Weights of a small transformer language model.
Size: MLP 768 SwiGLU, 44.3M parameters.
Architecture: RMSNorm before each block, rotary positions, no biases in attention or MLP, untied embeddings.
Training: 926M tokens, 3532 steps.
MLP neurons of a small language model. Each row is named by its layer, matrix (down: output weights) and neuron, and shows model dimensions 176-367. Each number is 128 + 24 x the weight over its row's rms, rounded and kept within 0 to 255. Numbers have three digits each. A neuron's up and down rows have the sign that makes its largest values positive.
After each neuron's rows, "fires before" lists the tokens most often just after its 100 highest values on Wikipedia text that the model never trained on.

L8.down716:158105106166092093079131158117100144175106134112166124126140140154139151111161154123134083104148139116158107132097100136149126124158098110160139135194149118167102113045141122085133140102115143130125121154115146121104142139130108109125103098159165117110151194136128122139094125097156160120166098100135154123122133140114132145156106123137135096156118088117129162128143109087122118106146134123121133110130092109112148124137124120144146123153119077143161163115174118142170163107137121157150136108148116130151151125122134113145127161130111132128111171068110141146099119123129113131
fires before: ",", ".", ".\n\n", " and", " "

L11.down679:147136145138123111149127114148105127149135139151103133140127106118101102150153111122135124105150140136143089123100114112136144128089146143138129151195097132116139125142140150086138159122149079113155160094091136103131144156151129180119095146156101094091116134115139147141159166137096115142131164061138116143149086105131158147157152147124135120127117128144150133173188155154138148114125123144124082116137124154120125126117128119145115170139097131119121167155168116156166087105140106155131142140121119163144083150152132106145105146118101119104162155111093107127097161118110105103
fires before: " |", "|", "-", "1"

L8.down132:105114153082119130140122120055172162101141150142116136109078143148169154142163131123112113138157165143117177156110150096073109140145145092116159122114083144105119115143055141092147110157162135110124085169126132109135151116099098139110148135109107160121122121138118100097079148112116117128130116132132125132112123101122143119134105136127104142114142131138123079161116111140147177097135097118108099100115124128115105067120109126142091149160120115098094177165136128146108146147120096145132130111130109163073126137148150116131151119120159157154157124102118111146172109086055158101
fires before: " |", " |\n", " ", "2", "1", "13"

L11.down607:138086078132138094187135096125137111116136138135165135080125098133096139137143137100100144108147144113087117093101095135102050163155114098119119096123119136090093108106153124125126136183078123127115094139128153128118151134114151113120110158108080107144125119105102104107132117131153112089083111138113144155191154122134048129143168143154115135134109099159128147145130133155129124128172131119123141146098121115162127087157145149096112122146130131125153156137136169144147145115162151118112133096138142139113101138132102202154131096078110127130135111124133163097124128117129138111
fires before: " |", " |\n", "\n", ":", "==\n"

L6.down292:110092128165097069170150163131116167131140155152130150122139124139146157149126143140104091149113117170130142129103126075149105160123159175093114105134128153132107127119119153167132123129167129160132096137140142137125124111138157119132138149140058161148121123151131116114101150139127106100158093088136125116113135153131152129105123158184106108126157145167093159137145179166152117172129151149085151130212085166107156120142112135101132122123148154128117141118160126086086103124184126129133112099158110107121110146100139147136116126152137097121103112107108127109151139065075163124
fires before: " "

L3.down110:117120128140123126127109155107111152091113159140110110120115113112122131121118114170073130157125107148149126086088105100122153137136129102191131139141156169063161156117093129133120152132091110119141160132172144145129153146125107149126147115091117106142116129128114097128105132111124123094138158125136118170180165113145098146081135171107173169121149119142128108142117121102122167126115107131127117136140131156138122099111130157127105180182160133119159155157113146106147164114160161183118103133147126143141103140132107148155124164082109123156138143101154149184101107094128142144
fires before: " ", " Cambridge"

L2.down209:135135101150157130118135125131149165146088157082118146154119131165124133124158158107135136147117128096150150145116127151091100152117090094135077154178125126121124111087123168109082090132129138166136174171111161109081110089144119118152098146157134162132154127139156090130108114156118144092117103197125106109145130089105096119078136135134149098135132138138112140130200123124154134126119084187126102083150119151152134102111123157109104116149148131118117095141125128149142130150086110137128159145103147130160142138102079115174132102137140152093114148122147170108130126180136107164
fires before: " |", ",", " in", "\n", ".", " ("

L6.down428:133082103099108156140116139133112118143182168147161110108148165173140119133129159110118104113146139114129072123116109114141114167093099120129121104089138149145089150135106084144134128134125144160123122129110141107085082135165130143104115163161159143130108110130155163144112089150166134085096148101167108139098142158141135142136110129148111154108118093158133147156190116143106138113088142096098154131121152140171121144104118167121106161117116097173137145091122106104168148092134128117150121120126133137142138108128081166148136138177123142089151115148163135142149088126141107146
fires before: " ", " Vice"

L2.down55:134130104148116109104119127145133114116143125064147116099138105098136132164114124113150161111121142162115140107165087111174212159070139126152066148146123113161159120142100126142156121087153127140149099135116102068124150157124158159141143090147139137101130138144107156160108125081131106101084103162148116107177127184130119157155120119112158143134151063148096104123193140120101146122131114143109127118152115135110101114124130137168118116140136092098105119154131124155108096115122157132129115153102149127137119103155081148153087116163101135133091103138153110130155092117141122134
fires before: " |", " ", " |\n", " m", "%", " ("

L11.down680:135097132091165124148105128134087038131148101157107138134171115152121107139116103134133102125148150127142183138129109134127113114155085139128129151116121112138169132143114143129118150127133131129139141111101103122150145129109110115082117147138156113144152085148167172158124116122149097129155096089176135109084089131092150107161104125149152127126134182163131151114183106138150065149121149115130122143153117134121090119086122122113149108170132131128138151158131134093187138119153120140092161101142099131084145139121080136175149126131126105148127144114172142161181127080114151153
fires before: " |", ".", ":", " |\n", " name"

L11.down135:130138100147139107117144139164133123120153110100114117072154152152125126144107134108089138155151135158067112128142140145081121138141127104135103139169142143179156127139113128130142071105121142128138115127148110161135122142134114131148124132146163117153164121100136108152125133104151118151113124182154150175167125148146112149113135154092138139184130158146098115124101183118109122121127167118146130135164116151123115100084137094156155144140098130100081151123120119095098137114143126162127147121127151128142168154093171119127151134141114075144146161154107130147134146135102137138
fires before: " ", " |"

L11.down280:103108115145109149155140099131136147087106075114158133091149161132127112100142110107156097148121122092117084142104167120108143154144081098158123118184138134108133137120120167147100152158148107117143134127172174073131108139105118122149118131144129160128110122104153141168100146119106130075138136155134096109144170146129152156155080115169102116146156114094154109117141153076130132090109118146160132134121151104096116122126095111114144154147100087109134126112141121135140145130112162118162106123101087131152093136118167114151144134160109129121114127132140130137132144131093128123
fires before: " ", "1", "0", "2", "."

L3.down563:136099100084122162142143138110167137125104177153154103153122140146133108127132136127154135135120150169069143098138103134155126149121098110094120137133109146117104110107108106125144107084102152098117136110123146162146130144143135133127156077133120171161124182126096123108140146119148150166133142120159133144138109131091133133163138095119125099112136079133153132119222119111098142119114122142108083182100133131145109139125137120125164139177139138113143115178151178123112087139136132110167133095128159100113138166112121111145128105148109156098097122096163079143116102154113113137
fires before: " |", ".", " April", ":"

L8.down129:149082070211145130159180106144138122125126137126123131136112156143138136120112103104159141088159133125100138127150077100158119106109130151160138096158138185131123124111097154113109114092125104163107142109133134150141116153088130164116115135109101153114114119108149127150156117132106133108107102150087166134150132129107134105111109111123129148114123162104154118122188142124072138068126171126150101083144100118129138133155128102127131093125136132156122107100149127160171098137112162122115127141097116132170093146113115112127142095144099143161133117153135114141130114139120089134
fires before: ":", " |", " ==\n", " ", "\n", "==\n"

L8.down500:122077130140165108121140098124110152151176073149147154143132126172113136124132124154097110159099133118121130153111139123166085107115140129159133133111138140149096114076151131162144162103154196130089118124152102111097125099125154118157126066140135114107129176142118082132133129091096104122146108123144137125129079119105179136153161176117120110163105137103111143123102156147138059133132092135138126166209135113156087125145165180110131125119121082177124122137138132148134091144160140150106108130127109141162090121075133144128127139122133132151125134109105135110114118083124104140
fires before: " ", " the"

L4.down129:124119146135101094118122116098126142094165172137164130108114123111136147149154145117123145107085146105153165149142135107122077128170126165116138128146123112127107127111118153115126147125150097151112120125113173125144124115159178132136107147097128119108165141100158110162121131124085126168095136084145141115110125119114113132131138105125139095140150108137093127145232076132099136127168122165117160115146155109089122117172135137142126096177111117161146155133183164130091142145157129093111167152116174102138130127096114140121116137110138115118132116177130126175157109142118125156
fires before: " "

L5.down703:128139138186111098146108132128130150161126132152118110116135088156095132089123101151139106141122107112140130120104143107133102153142119080161085150141134109123123169106183131119142147141162151127106111144116111104147172110110113162098101106149148138120173142127072146190160136134121118117127109141148127147124127151131092113121192143130112168123091131176122130146018122093113106110104156139152121121160107145118098164156111132098086139169145089148130141155151109080153165122137145158119112105118119137119156114093145142151128140092124123090096149135167185103145156130131154077
fires before: ",", ".", ".\n\n", " and", " |"

L4.down603:088113137152100130140129150099144161143142103107119153134152131098134132091155127108126128108092097099124095169110126166130116110128068168117181113119122112129157158117137171141087099148111110157145158077147111121106131140143135119131144092123171110151113101136126136113129158154104126144127149098157159138122150135199130085138119142155155146133140156150137123118118158133132112129116136153116087085132125107122166118111121136126153131144144098133150133141136179133127187148119122169167102115132124141109125131099138119139117145105146104119172161118122146152116123162131123149
fires before: " |", ".", " ", " |\n", ";", "3"

L6.down653:127135126137161116110151104111110137132116188165102148149124083117125141153105105154090119155107087127123156112107132138124146157124111099152121168151131121152113145144161153160128122156116133123160110146091107125111115134109144133138133132135131122136120149156128128109125110107161120149150136083096122118147117112140076135140115141103115083119108147126146135118182120108108092099108141161143118151114150109118083096176107119153136118156157143179155115139088120112170156147144132162127099131155110157126109094156164114134141094146121145138116095166139140121123153110102146142
fires before: " ", "f"

L8.down618:164137133093135152144144139130141128137125153125131120124155153109139105132146083126159100143130133164128173151106154167120119145134127128136161130135151123101129125122077145104143166109133144082123130110153118115124146141145114144145119151094110139120132136114161141142125130113126091123151142158116119172115142142126139118130171112153126122125122148163127135153193094108156124106123115102164093136087115186151123138074163120134073119125110116133076107136124138109086120133136103164141130083080166117135086143107134127131155125156154113136144126102104154146186113060131087110
fires before: ":", ")", "-", " ("

L8.down1:130126114099147101157134132109151105103134129148111154102154160130145144144148094097107142138139104143143126142159103151124167091141122118134109118146112138101171095102140162146111131128145160104142115124110143091074135139120092131125147132102128138129128131144149145065097152129129121099190153117130161153095125153160084144157071139106127098140153133156085122120103136059172079085106150146133128195153118105116138139122150094175154079131105089119123141144158127116146151132088103134086075118120111161165141111088179164156088115130161174146122110102129142157149121085089135134
fires before: " |", ":", " (", " |\n"

L11.down297:107147088146098119159096080141130116146091137146145118104160126108132096117106166136152098168134132133138116146133164151130108170181128157164159108117123115142127183117179135145165153108164119152168103107113126141169156163079103087114151085181095132127154146124123138122092080127156189145161138163123146127149134111102121100144146104114140111132148182127136131151190095152130154150095178095130123151118161110147100137180165128172131092150159119084129166096136094124136152137126090144140119131090116126151101141137122161092137115123155114126147123132148084128130105172142089127
fires before: " |", " Republican", " Democrat", " "

L9.down587:105130167092093145186126141152099122135111139170109071113121153114129172117128126178154098130089110129151118147111163134160121144115100118125090115177127141120116163102180124116118101095123140091135120098134098142119130122165140123111118145185093146145161060110124118073151144164124124101160151120150132116133171114112101139139179115192098159121124130158132178135164100137108170126074160121134141158140088133117135128147133099121141103121114094126120157126150104166108126145148124122124152090134099120147135108115107097139139121081126107199110126162148136147130142179135140155
fires before: " ", ".", "ies", " in", " —;"

L8.down659:116150103146094087097152153130138146182115255126168120147137099133101118131154129137130117136113136119116095144154109116146089153141165129143163150132113108129098146094141102133146143125141135121083139134122166160138105136147158125122104124163130136107165186114108115134148098124113149161110169132131145169120140105098142173141112142114084091083124150124112120115255142127104120168142131114165147110171109129115143144117141163125111121148119145124138118136146154137146145146138149117159106122161150104128126083112120124130143122117135136118135141138176121102151136124122098121
fires before: "==", "The", "===", "In"

L8.down401:147131166126117130162134115088154169120123150131119142129122130145150134110130130122079096124132127145135111091139071138115127150156167145147099095118098117162146105122130112127120109114106135134133089120115146131088112140131155117108143103146128107125149151141097097146097165085080128135115111095125115140084145133162172087100098140151066090101102158130141110105127165101153115127130125136161138135073120110105152147125143152112085143129115132117106132155141140159123124154137109156109154169115094095152109114157129131131085120116130093112127117139101111114115084132157147151
fires before: ",", " ", "|", " Goals", " (", ";"

L11.down188:120137159136135128138141158110120166124129178145104112161160120119162092135156121160128136152142160135163154115107166164144148156130121138172146125110097145114146114114138165122124147132115171139120114145097119147079072145108103130072133114119113135126132137127118082143132128117096123161164142162117098150155139087109192141113130167112138104130111156076110160167139125139160092136138121164133152122114106111107107116117141159144118135097127146116129161120114114143121104136116122127145132154164119107116122124146144141147082159119102118166114107126136096097117101139139141161
fires before: " ", "-", "|"

L3.down234:153086113101135133094082123116147156113123132161160103140149129162153145176131088126103145157152164116115150135159139138072099180166101076166143144153107108130168127109118128122134151152129117162142076113136109132128111161133126134097190118112117129121133165097099122124142142145141156156139108143136123107145142111144123147151129115140132110093150141105129111131098093101109147105150139154144170131161160130124087102108132118113144090106111150116130134132135150162148124122150147153114119122161131132166086145136140117165145187147080097116174120146140142104130131170116147127
fires before: " |", "%", ")", " m", " ", " |\n"

L11.down520:097105145086102152097126149043129128134141117105146148167086135144135109148118137108074118124165106124147135143121131129127133113119137151107145143131107120127144123163163142123148103124175134107121120145158100108127115109092153124172111106101131101116145168133106132106138170087061128119151094090184096141152074129166119154116122106120154139142146144089148128090095139112103072104140149162117123117159190103137135112170133107071165157150174146137197159164143123091113124144144123143127155121107150107155087130098150152168143104127104152106146136149126082126145091138115123117
fires before: " |", " |\n", "2"

L6.down354:123174125106077163116123156089180135138134175182150130143113123156118160112093125167163132149129136102117131137151128130185150152124137154124109098105123142112132152093166091154142169132149148118126136129118180125139094111185144161120122148113118107097135112106127091129072149155151114098151173125119093116135137117139112153129130136154095130090105158106118128083234136131130110124159141142157109137156142094125132142141123079133177188110129108123156086124157106141112124146141193107152145125133142106147131087128128097104128103122124095091094124103144126144136130136113147128
fires before: "==", "The", "===", "As"

L6.down112:125139170107111186148121130126150125101152047111081083134096156117102116122114107109124166107104141123136123110147140141140135116114120080120131098111128138169156109108143093115103139113138141108115135166096122086122118125133146133137149093105108157162119122121122120133125112131114118086130081106147109126106192107111191123135080123099115146132131126096155086093084189141133123089083149148106113156110148135077109134113135095135131109111075095163127136126125150102130151161116113150163124107139087102140156122123090150101141109130138080131111141133130115152139154126106059134
fires before: "0", "1", "2", "3", "6", " |"

L9.down273:132114163128166122152101150163137186192141093155145151131142156181150132161081086139115152151153108131125151145128113134132176102103118136128077132135160139138165107159110085123152166101124126099134116129116158144171128112153115139131131135136098130128178129086153115148138160091117149151117127130128112131134106093166100131165092138134119114159103125131125125141114154154144091128078178162179127117132155135159123137158136133132123133119165132108134143150107117101123129116117134131121077113136122148140180119128136108088137115165078154139158087133144101124111133073126108132
fires before: " |", " in", " (", " Summer", "\n", "."

L8.down171:103157102151119103125144121137105155159132181091103161160121133156130135142147148086127151088142100147145092111114087119133100127115095137112131150154124132138119136123125131145107142155122140158111141083108162109100103120148099136139116119097128102110147120153127086131098131077147156102127165137133126082117147120087165076166122111115157154133166116160114132101221139105115168100134142148121101137126147158108103146145120080134115164132108135142135134114158136100126164101118116118162129128139137128135135141131103099117162087165079164116122115115138130134129120087102102100
fires before: " |", ".", "/"

L2.down331:162137098148128147120106142123085154097092143108109140156084112129133129098093121163131125129114099118141112101129117163200140146099109148116107132135098113146107184101163144132150102112095142126118100114089110134153132118154146098091143114138141089170142134100156146090151146166142136140136148067138109091122124111126100136194095141162155136128138148112147123091077144140109138164136153185136091155137099125098123130101143081145120132118103143118146149144111120125171095111141125133132152125125140091151129158158133111123127117116132149099168148118143121124127118140108120155
fires before: ".", " mi", ".D", ".,", ".\n"

L5.down412:093153099150143105128129109104122112134115129115123151090118166142139123114124135112140090127138153124103105130102118149096161170128125106079118148144106107134098129101136098083102154142127095141069096120123148139121112128116134119107114138081090104101123163127099121117123123136141095113146137115132120133128101126138135187117110118127150131113148105129076096134155150188156128132098136127122136097123118183128143156127120127148099088126160114139150128091069122101143136161103082177171152137204156111119148137137108094084097133128131125152087166091170144131091143154128146130
fires before: " ", " to", " of", "."

L6.down344:145153121122149124133163096137150160090110126126096142123104103116124120168154159089141145108087107133114125124101073124130132100114172089168126114102118135140129117085141101142127108123127100111147092138133145125187144114129104114122118076116164168148106134121131159108137120120146118131174109130130153136117150111084110129077128126140134080135114116136122107143156138117105109162090094084090114159123125149123127138166123144143115118138157096146131098129133156142164125154123119108116131151111119129135144126126139134119165118117168118158140136150138106124156147159126143155
fires before: "1", "7", "6", "0", "3", "5"

L8.down527:128134066150095130145132113091111130163149140128164084092155112128130155155146100084158148098149105127114163148101116139128130173108155111164147152116151128112138079107147113119130131169163135130131158126130125137161193118099121120126141070160096162132127109147115155172141143145133132087117132119157126156110125125139122142164121138122140145143101110155081120108149098121121104136124138095117147160158124124146121112116169104159114151093164155138132115144132115134186122123162095117148122144113113143131097082130100130157139122117158142133108088106161094119145100148166070164
fires before: "8", "0", "4", "2", "9", "6"

L11.down176:119151123138118122109108112085103146090162235126122107144110129091138130126129139167107141157140095123152105144113148133128120132126135132134140120122134149152127132144134151148136103158154117175128089101154125130135123093084164101132128136143121097183112110157100081134111135137112170157097131126127118187111152128138107134105163156100110086109149141117144139161234130163120141099137126148134131137104131101110118123145101122097151144117145098144145096157081104115115155121116205107167131151130141095162112142097126134073105118105124126086108116131151164119096110139170139148
fires before: " "

L11.down307:101131103138110113123139138129179087155104174125145134133152071096112141138144128157095113117122113128131158138137137169092138128113114124168089153092138112148135118156082114128133123144129148104141127109134115135146164092116129119127127173191140130101117115137172128135122107117136145109088133158127148152141157121138106115137099119102097053111133133116086108129184139153149115118145132135143122147100118109157147134135148134107137132125117125092107116141146138071175145101091140104153135113078125085104148159094122115087121133128088104098133119112149091109135088119137132100
fires before: " ", " been"

L9.down716:149129140127111168086141168129124152145158143126115172110127115166129160082127137101106089075200114109100152125146110123161129129157114149125124166134131109074150099123129105100106135107112086090130124161104129153083132113155107154145131105130115103120130084158124145117150170114161109102114118101144134167131097169118191150128115121169168134144120133155142154135141096102114150092144139121115131141118104139053139171123114154084152106110091122103083114131126179127107157161133126130142109164142142181142087102127093139158180094113106149111135136125136159116091139084153107138
fires before: " |", ".", "1"

L5.down326:099099111117079130164134097120133126136119138146137138099106101095159135092108124140097126136135142099136135143121105132159141170086092065127145131103122132115102120098129125124131138172140139166114157136153133133146122134072132117089131165132106109107147175137161135098112102155155152137133148154171140135151120139123111132138101126123094089144121136130110157136134096173130121114125109142123113129107116106116115165154106135135132123103124112110122112167082156107145197100084121164089081155158133150133136117128129105131155146134098105126128115100152093168111135117126108146
fires before: "–", " |", "38", ":"

L6.down209:148110154115132127109094165086100121085141213115165143146123153099111110166062154086088134130154154142125130163143149098154150149147126146172137059141138163110162120123134080103157085155119132111091123162153129146126148097201107142165116159121130105148145108092094134114127119126124113119184104125146115177142134122175122130159126122103168159121111114112136101133162124095123155126106128130104108105131143115119178125109131151106128140143156139130133143136126118109120124109128094131102158154163157118169165116141156118106137148126134100136125100111198115106148126136146104144
fires before: "201", "200", "2", "4", "6", "202"

L6.down371:132107143127136110144099142126170101082148111108150132146140160127135122151146103129137137134137115143124138135170131102136157139121127191111139162172166095153139101120144122121166060121153132130118117165105130067101116097171171120133132140151132106125134127098167120160101123135122106127105080077106117142106154113161108121150140144157128113132138136092111093121141164190156131106116099131139172159136151079110127142162164186132134163148153154087103129132132077104108119150186141098146166132118143105119132114085163131115130140140097125158116149124088122169133129150131139131
fires before: " ", " |"

L4.down570:090074133132121135108142117125092089151189136113148171104059106105152128132134110098100121148139135090135169143140135137113154167141167131160158123117111179132106152089137129123141069124097115085143139120139149107117145128120135150125152143117147160110097138070137140136148145203117162146164147104120167118100128069162134109121122152122111122142120141122111116084210180148151117129113138114109103120167124137113110144094135151113155090143124141104148132115140148137072122139121113115168091121102115134080152113112135150140148152112112163097093129127143105154145087146173124140
fires before: ":", "\n", " the", " of"

L11.down717:144139145129138121124151139079097136111090173168079139099113113126120112134129116140106110152106155175080162128150099095115145120095149175140127134121103098105160153114162147124109133146108116132080119147154147157157152145142116154139128121141090144122107134133130137159131145131123119125120138128091136137108119135113121140141142133119182105102142115148101128116094078143165146124096136102102122135151113174159164145113113112128098123157097113132104118120150093104146115094092120160149175080102120127158145090173106115177097100119093153118111177131105116105161118087130073113
fires before: ")", "/s", " in", "|", "-"

L11.down750:139124080129119137092130137108132149149114255146117137130150127138094108162115141134152119135128139113130137144142139153154181131135164112170146124125111122128108145133141135088127159126133136140119126137122122129101086091121127127129103110121153130138142065093132127120151123137119099119116153086112118136146105102112094161108107128106119132117108122083122144143237108123125118144132136152138104094184111130129110163154114110124103164154122148137073130126148133147140108143135135155200130103147131155143150087127145142137140128101124136140130067089156179111126146161146129115
fires before: "-", " |", " (", ":", " Apps", "|---|---|---|\n"

L8.down701:143132121145105124156156117097088096141161185140166160117147106135111133120133115107100137133137148104098124131151138106151148150150104138118165147103098107134123161098124127140126134101163120129113137119148134093107103096105128150134152121120138143134118152143118080118166117131098110110136146134128150169135144128125176108133098118146163144104159150115148086120255165196111122123128113122133087128169122092185136126111141132141161140116132153170140122124120137118147140129086074118123127148129125068103145091159117117111129139154121136168116142140124176087109120108130133106
fires before: "==", "The", "In", " The", "===", " In"

L5.down95:140086145148138164183169111171119118115109085141117098090090114104127109141166113086174109090097144082091079170111153147109112120096109177145128135111131180141105137089107109160103133130142124144134125148152089117124111123129121140132096140176063126111138122146119097148125107149116132096070093177138176116068173118109117152136137130105140178115100153112118113105180164098130134111047150108130140093158116134132142159107114133151139108129107128163168095129127122145142111155112164147123137140146134111133142171119121148131138147137163134163157138149115134129126108146107111142
fires before: " ", " |", " \"", ",", " March", " January"

L6.down299:104122139140152119155102121109138127111104156138150151129139127133088134129140125180128150101140164123131167116132167138144152110112164111149102142146145112139116138157151112107133178139153129098109122128122126144125123100146141148124132127081114156150090142108150133135088150155112102151131091129084162115170120089117128097128141117170128110111120153103152087120126164117130087144128082164123116161132134135132126116140142153148117171082135142148165138091097089158118136147084114142117167125132137145088092131141139098105084161079165122119103110101138106119135107126132108140
fires before: "|", "|---|---|---|---|\n", "|---|---|---|\n", "-"

L9.down424:173143133104105152105136141184154148149114130141146137149161134105114141102191119148111141139127157126142139147149102129144136132147119193135103180132121133125146120137176099163151105157104160133116094117144142149124109160116136132148106137104119086123159073121119106123171130150136089132152147125129125108099140107163178093172145123144119129095170063112125149094203090118107135109158149101144123134157131122109091180136145143121110152153110107182143153147138156140101127132148109119095171135122121154159150143102129157145141152113162157120131093116147115154099147157127115115
fires before: ",", " |", "."

L4.down194:116133144109139159146148133132156111116146137144158155138137184103142135103160174127178114195151131073154132108111127133151091124143130153134094145135148121069101119085184140138110150119140147141131127111114136112142180176095132062159127135137098101117145127139140161177110102135098107184142132149091076164134098084113105150146168114121166157147142118112153152154188128116108107084131130095140115113140097138170125110166134123116158117170101095120160177096149148156160210128139117144105136106123131136104114175111132136142155150109131112160093101114126108075070118092092102121
fires before: " ", ","

L6.down48:150131141143125096150127201132130092127109139137110084094098092138123142099085098129123121117138136159167128082100126128106097130093102133132114114113120103104152118082141154152131083116153118162148190101102090173124141121173098112125074115093182093127103191144159135117167187165106119168137141166123136126075114104097135148149122124118120158104150183117104108116119091166091142144133091128127124129138112131134098121148122094130113159132150165113107117111143128150137128056106137165111120147141175126133109081104106176126169106152113122132137134123138115179098104164155125146
fires before: " |", ",", ";"

L9.down747:112117145194092085101131160120115163131147177131139101139086150085111163128110126144132152154113112120178139116090096096126097135130134108126104120139147161115129125129120145118116117099157141140134130116132161146103122097179147138123115140179091102122101116166104101129094169120112134167176098098101100106109126120138150128174159134124124134110099158137119206143190168113141129130145107113167140114160076108108160098130104150130136132113138093174130159113159129128102139125127157139113136162119155101124093122053090156124124138147105100161108119093127112085114119106098149119
fires before: " "

L3.down500:186104133147140115117132116066152114177109235129122150135140106104109162147123132147149118141076125112128119135151116120163130150175128147170159142138171122125095129142145153187128142156148097093118140109126143131121092112107110153120093134108124158106116181102150122129134154104110143124137144148120136180115167078111118110125169167104112122102138156121113158114255109134121129157088105180110091094203126129111103140124120106116145110122113120110128156143122131122099104150131150132137121110143137097113156126140147155110147115141140106140088078185106118086112081107114108161
fires before: "|", "-", " ", "==="

L3.down312:108141136089103138131160143113142149122122135188105150152164145161152138136152135175105094118123112074093120117115126119099080130118132119134118161094103089145106120106129114136135107142080085141171101153152118106106115146149127108140138114152105120136164095107110085110127119113149102126108162080159110126132118134166137119149155127164138119124148147154076135097134129165148081153117134086136082093123101122088122076155104093118165116164116138136128161099096136133100170133127154085180124096133114154157168161131140070114114122117140115099125122107081083135120136073140140146
fires before: " ", ".", " C", " none"

L5.down659:132142142146109122124135132145138127122117108100113108122103110119102096131153143089132113069140103115113158125103126163135113130136161132151071146099149173155151093109170116128148161143183121151100164137170112100157168107118117142129134126146166125132142109093099110089145096165108144144128176163123119132084132123116140132106084144106119174149112160085118160110113144085131166160156089063076137186144118101162091167132156152165119131094101117153083111153154129138157106149078137147104162151146147171130118161136120138134132176122124150137104110140168127122134119153114156121
fires before: " |", " |\n", ";", "\n", "°N", ","

L6.down414:120154114115125169137062145161132111165106104133118104151139103108118128121124159120141138153155145108087102136141127108115135117116163169168130090126183118136132156126107175164143145161131140122104120138133123163133114119087134163132117132100093156113115105197129129164076159154149111163150087118128123144134155117138170103145092152112122100117142096139098148155226137111119129167118142128153124107137152097115102138155172150185120117112134128107129113134145133072136116120118148107123100129120144134156135149118110168134115157095115113150123171139133119162136123120143093094
fires before: " ", " the", " Centre", " |"

L9.down765:076049159145185079139128132125159136121148141146127092147156140140117105161108098151147086138118131177135106135182087096119162099156138116159153134178134142134160130114074146124140136116138128145150096094131103126114119127101132131103086151048205133115175153152108150115125147118111095135123033124132117170106138130131130163117145125131082145098140133086094078130078129135094119120109157103126112147134107122072153105147123122100151140169120103076099162115094156130199103119122109115119147115127134132129145106125102115119152115125139111157127158151112136163137090100112085115
fires before: " (", ")\n", ":", " ", "\n", ","

L3.down119:142106131158109109097149148119130191093157152136131115140190147100154107107125132153114099107120105111129137183168137188177133113149174104143152141109148137150113116109127139150121121132131111093141129133105132112144098117109129168096142132079108160140167107132122178131123121133172105100151144117145175153133136164121090123140112156122122143116089158102122093124086127133123143146158180127089136181189111115090108154135144144108156094136143118136127152126087152125074179123116131137141102123137186166162150137113120158142093131142100143119101151142115125137114107156169121129
fires before: " |", ":", " |\n"

L9.down476:134102166142120150080111103131100133122110088167126094084172108095085124164136114129146159113112130142115150108147122106117109091149129115146134090163138120088114109100135137132131143124150133135173155148150102122139111087156097114080112130143170106127152104118155172139111142135132071118127173120123128147123109159186138105166138114117185120114130137167122113089176107108112162168115101108106155125112094107146155140106176097160111081154138141164090147096131166160126124100101091150146109101131101077108121104125121128130110146148154159097122132155160097126159083129101107119
fires before: ",", ")", " ", " in", " |\n", "/s"